From a checkpoint of a small transformer trained on Wikipedia.
Training: 846M tokens, 5705 steps.
MLP neurons of a small language model. Each row is named by its layer, matrix (down: output weights) and neuron, and shows model dimensions 256-383. Each number is 500 + 25 x the weight over its row's rms, rounded and kept within 0 to 999. Numbers have three digits each.
After each neuron's rows is what it responds to, as a language model described it from the Wikipedia text at the highest values.

L7.down465:469495458483478485478510508491505493527518503510475494474488502521516490518509482513516494516506512481477440536517528493475501486501488544480494557512523504471548475507569524506490519520482494473500460508506471453475508525504460489482503493488479464512524471519482533521493478525488516466453529526520538502523489526487530534503500555506530551526456499535519495537498508425486515514444
Responds to: "an" sequences and nationalities. The article "an" and the letters "an" inside names (Anabelle, Sean, Venezuelan, melanoma), plus nationality adjectives and country names like Argentine, Spanish, Romania.

L15.down357:454492508507487462503539491490511477510521470505486489523495496457477446476507502465514501466482458505502546541531505517500484477509478518527496487503525503503511464510476524525513518469477475494502489507518527480477499500540508548505502469532487473532512507476494443494468464526498462516483491477486518479470522477544506488538520475505510497545493477484503490525453485449510493482549
Responds to: Prepositions after participles. Prepositions like by, with, as, into right after a past participle or adjective, e.g. written by, dissatisfied with, inventoried as; also some mid-word fragments.

L6.down482:500549533508460505519489464497505475516518461524482497512537546504481495553516509488534520518534516486426487513517499519542460472494515519511474559496509512505486538463510520519549473512507487491531482473494431500527482463474483521485510537516521517507463501495463521508488463410526508516492544504522492481452491480490518507509464483484529522524517504522517508487511478515506484506445
Responds to: Vowel-plus-n/l fragments. Short pieces such as an, l, ul, El, San, Al, mostly the article "an" or an -an/-l word fragment, e.g. Taliban, Sabaean, Stijl, Elves.

L6.down854:483469457510480503464469556494467490468459478429504507498474488524449507518527460602525515493500499482509541457514482503506514475470488525466484505486478503502543444541525454530501501501502521483498480532501524519477500516501516528505536496508500478475510523504541492506483518528488511522485453510515491568483494460468490502500533518491513514498539516488525527492515496479472484491459
Responds to: Modal "can" after subjects. The modal verb "can" right after a noun or pronoun subject in explanatory text, e.g. "proteins can move", "It can also"; also "found" after is/was and word-initial pieces like Man, Can.

L6.down1091:500547534479529498473511551516519478503472494502486486501513482486489507477543488439448459531468492504484512473498517519579467479499489515524536508470505483541531509544484503510524519526504459481479531501525506511512494469474474523484463530484511512505497499521500501515521489482474497495527527514506498495493544545540505457500490495494523481498490512533505477493510526540515510506498
Responds to: Accompaniment / possession links. Mostly "with" introducing an attached feature, tool or partner after a noun or verb (guitar with, camera with, teamed up with), plus possessive 's, her, and using.

L15.down955:497530515513467499494481478526487522506533532483448478496509533526520475495464488481504486468493511508475547476512509494508519502512479489486493494543535488475516517523533548475474491517511542514504479516521487452512518508533518519490507510515496510493502521471530465451485508514503475524481481482486479495462507498476521494467570502505470481474488510517514490479499524474493505459471
Responds to: Mid-name punctuation and "an". Periods after initials and apostrophes inside names in lists and citations (W. F. Sager, O'Leary, D'Urso), plus "an" opening appositive descriptions.

L7.down546:452459547460503476528458518502487551481495524527471487485483507442478519457509483511484513502523503500528513507481495432511465471516496563529510495547482486552453509486524519502495472520519515499526495537486486509468492480504503476537469539516527551505486516518560497510481501464542541492494522512492493501515531473507494503516494475482495484477503477497508504526483453496466507501507
Responds to: Compound noun-phrase parts. Words in the middle of set multiword terms, e.g. metropolitan area, household size, Fighter Squadron, plus "+" joining numbers in sports stat tables.

L6.down811:553473531528554525495543496441508488506529524499493476400448476486476511521494536490494500550425465467487503523477503542488522498494474502474503525502487500498494529544487542527522494490524495539497497485453466524494504560507455479507535485480486489517494503500523506493482500495483490501508492509469441517536501505481522483493492513496498492537477503500521512510527451499485485534506
Responds to: Fixed phrase continuations. Words that continue a set multiword name or phrase, often in tables and lists, such as Second Division, UK Albums, as well as, et al.

L15.down35:512496515470438496499563515481497522452492482490546512514483491462567488455491509499509516527520485507542481486526505506523519471511522496512492513496510502530507507509533497573515525498489453547510496520516530509511500467458472530497489518473480509474486494525506525519522485513497516460486501487493557499516492484513527512491497512465512557470549481501495498453496470494499491485510
Responds to: Noun phrase heads. Fires on the head noun or relative pronoun closing a noun phrase, often after a/the/this, before of/was/comma, e.g. "a change", "election process", "which".

L6.down703:464521514459488483523517503480482518457474512470482490470512487494532499531519468511481502467478503502487504489502477504506453515494525512487519532498476492480540522531499506485450511502486442548504496517462515503485457479509421512517477478489515511477485495482478546603542513506531505491501513517478500507463563517491497498517494512453547522497509524507475487516485470551521486483521
Responds to: Forms of "to be". Finite forms of "be" (is, are, was, were) right after a subject noun or pronoun, e.g. "symptoms are mild", "It is"; rarely an initial r or R.

L15.down974:497524490513498507505464464481495471520473487510504482527493498479488469523544501545481557480461506528503496506497530476477531510497485491478489482550531514476537521492474534474515501480523529553532542510499493429505505499519475473486453492508490486492498436467495504459481524497497504530436472500513515537495525505485470520534502479481475471523527521548467496493497495469457523488528
Responds to: Clause-subject pronouns. Subject pronouns and relative who opening a clause, just before its verb (who was, he has, they should); also mid-surname fragments in name lists, like McC, LaM, Fraz.

L15.down1151:480505515490491470554500487479470505497492497510505447511528502499511488503500501510502524504523497512502481512510523498467502486487505491471431514520500531490482501520525458524478521488501508479502494476497504484497473494481505508506513472538510485526498478487495506481510482491495534506516505503498490493515501505487501509513510522505493514478493516463490511495492494440497507507506
Responds to: Plural noun endings. Plural suffix pieces ending a split noun, often after a number or "other", such as submar-ines, satell-ites, wave pack-ets, resid-ues.

L7.down543:477481460489512480510473492497539507468522495539471426466506492512556477470451503451498498551531519507464495504550512526512499469489479483478511524473491515466531511466501458464483472482489499526477468551493495521529510527525510491471457451493465521476490445536504515509477525461502504492501490487517509477446489512497505506493545467504518488497486486494498475541484525534494511474409
Responds to: Proper-noun and place-name pieces. Mostly place names and the first pieces of proper names, such as South in New South Wales or South Africa, Canada, Sydney, and surname starts like Ry- or Gro-; occasionally ordinary word endings.

L7.down1079:476484468472481488510573499494480499507469494535497516492479480505506517545515521486479482478495517493481481501523477507477467511524494477495609483486474477516487486493469483524544520511481504484484495477505460490484460505495456507521512468476534480495492483492508457474552480524516527503512475521480494489502546513494497494481448529497541429485532513541547471510452528512493507461498
Responds to: Proper-name starts. The opening word-piece of a personal or place name in lists, tables and native-script glosses, such as Ar(ne), Gut(iérrez), Cyrillic С or Japanese katakana.

L7.down196:448532454476502458448517500511479535525496494498490498472485542472507571478517515491501526511474471473458489539526509486486530498501479466502505517486484505517565467495533517453483510544481492511483487506483495454513493512501470500489529493540508508495459492532446489525511487514541537541479490497492494484460511479516478472514490470494480469522485507502511486486516476540491542458477
Responds to: Prepositions and role nouns. Mostly "with", also "on" and "by" after verbs or nouns (honored with, in love with, on GameRankings), plus person-role nouns like author, player, member, and name word-pieces such as -ard.

L6.down910:480497481496503499531469521473491472448521569490512498489535515475503528534495435500482560529530511505490529475511470453516489502494513495531520467511472523564487487470500541495504510517515490545486484475487454481489513480549495529485473517487495470510566512538488471516487493539491484472505501511496510508493481524543539443469490474517556540464465522566504520486492530462524451534474
Responds to: Ambiguous short fragments. Short tokens readable either as whole words or word starts, chiefly " und" (German "und", or "un-" in undrafted, undyed); also La, Un, non, "=" closing titles, "^{".

L6.down361:532504501531530498475474485464480518518502494527508510439511487494471499509506434542508501491434521525480490503506546502521489498526516468555547490477519522467473430465492498447502543503484492539476495511487513500529495484525516496465525477502537526520491489464494482501503558481467483506481480515542535490468486538489486535499516525504502496507496500526509503553475506504507490511508
Responds to: Sports names and terms. Tokens inside proper names and competition terms in sports text and results tables, such as Major (League), Premier (Division), Living-ston, first (team), player names.

L7.down42:538499520464507506470497478488495530497515485457444505499499478451507482459504565519520501498525511494485526523491507497512461518500523498533499561542472547519509544467551507512553525493469472525511453502478505543489472480476485482483498536494519493516504511494485474539559467516524507472471515525461478475485485498524501466520484463493520494489493514487507483492488480519491495515445
Responds to: Copulas and name endings. Mainly are/were/is after plural subjects (players were named, teams are tied); also final pieces of names in sports tables (Bolton, Elgin) and northern/southern.

L6.down1061:493497502480464503456490505491490507443467479466527510518514495504532461470462494486505486514481510501527523501520475506500528520508462482509522522465541476483451485492483501467551542541492480504527463544525547438505466486513503496526511474504537467510579500533500527535499492528515466501454493498474480526534503486478520495529495486502523530488466507496487493531522484532473484529503
Responds to: Start of proper names. First word or capital-letter piece opening a multi-token proper name, especially South/North in place names (South Wales, North American) or J/P/N pieces.

L7.down72:455497508549498535527526507509499514494475459476506501519505499493495512513445450549517530513488502478511544499491523515500468504451514501457493522475540479535505486505522501526495470491486490483496474492485560454493487493494470527501468476485513519451456532501519510504518500511499487501503500535504539479551506528488498495536559543484474515493532500492535508517488443505482513529464
Responds to: Modal verb after subject. Fires on modal auxiliaries (will, may, can, would, should) and subject pronouns (they, we) just after a clause's subject or comma, before the verb.

L15.down891:488496480478507509531445478520519447468456536511516540503507471489453512519532518514471515507533520460483459468525555488514497485477484488539522509521477496523473495508494552494461522566478480501528497480469466500506503509522470495516475475500567515500538482507498521496435499547529495512473535518465500518523405505498538505473520479507507509526508492520486463501475485488525477492484
Responds to: Modals and decimal digits. Fires on two groups: modal verbs or which right after a subject or comma (they would, it may, which could), and decimal digits in Wikipedia tables (55.39, 82.5).

L15.down594:483471499476491510512462512476500511491450509503496475502496484509501577546529477489466426522465509512490482485498502477481537479466476460480513521519499505501505492525529489553518519485487486509489483512504495510504502485474483515528537456474460457513494513541508489542475529496532477464499564513516496474490509501493459536498459487505532491521523501508544500513489483516471512485535
Responds to: Copula after subject. Forms of be (was, is, were, are) directly after a subject pronoun, relative which/who, or noun, e.g. "it was", "which is"; also blank cells in number tables.

L7.down977:543503502464511497455492522495431534498518447478474504505546516484501488483479445513504510514534506492543453505467447555530501438489485475493530541500532506521480496522511504482508512511514474517472417470492463499490436514507516545465479490501491481545522547467486528504524485508501490507466507461503509503507467488492520531511440452513463501451516519541520511509436488536457467456513
Responds to: Capitalized name-initial pieces. Opening capitalized word or word piece of a name or phrase starting a table cell, list item or sentence, e.g. All(oa), Gal(way), Other, Among.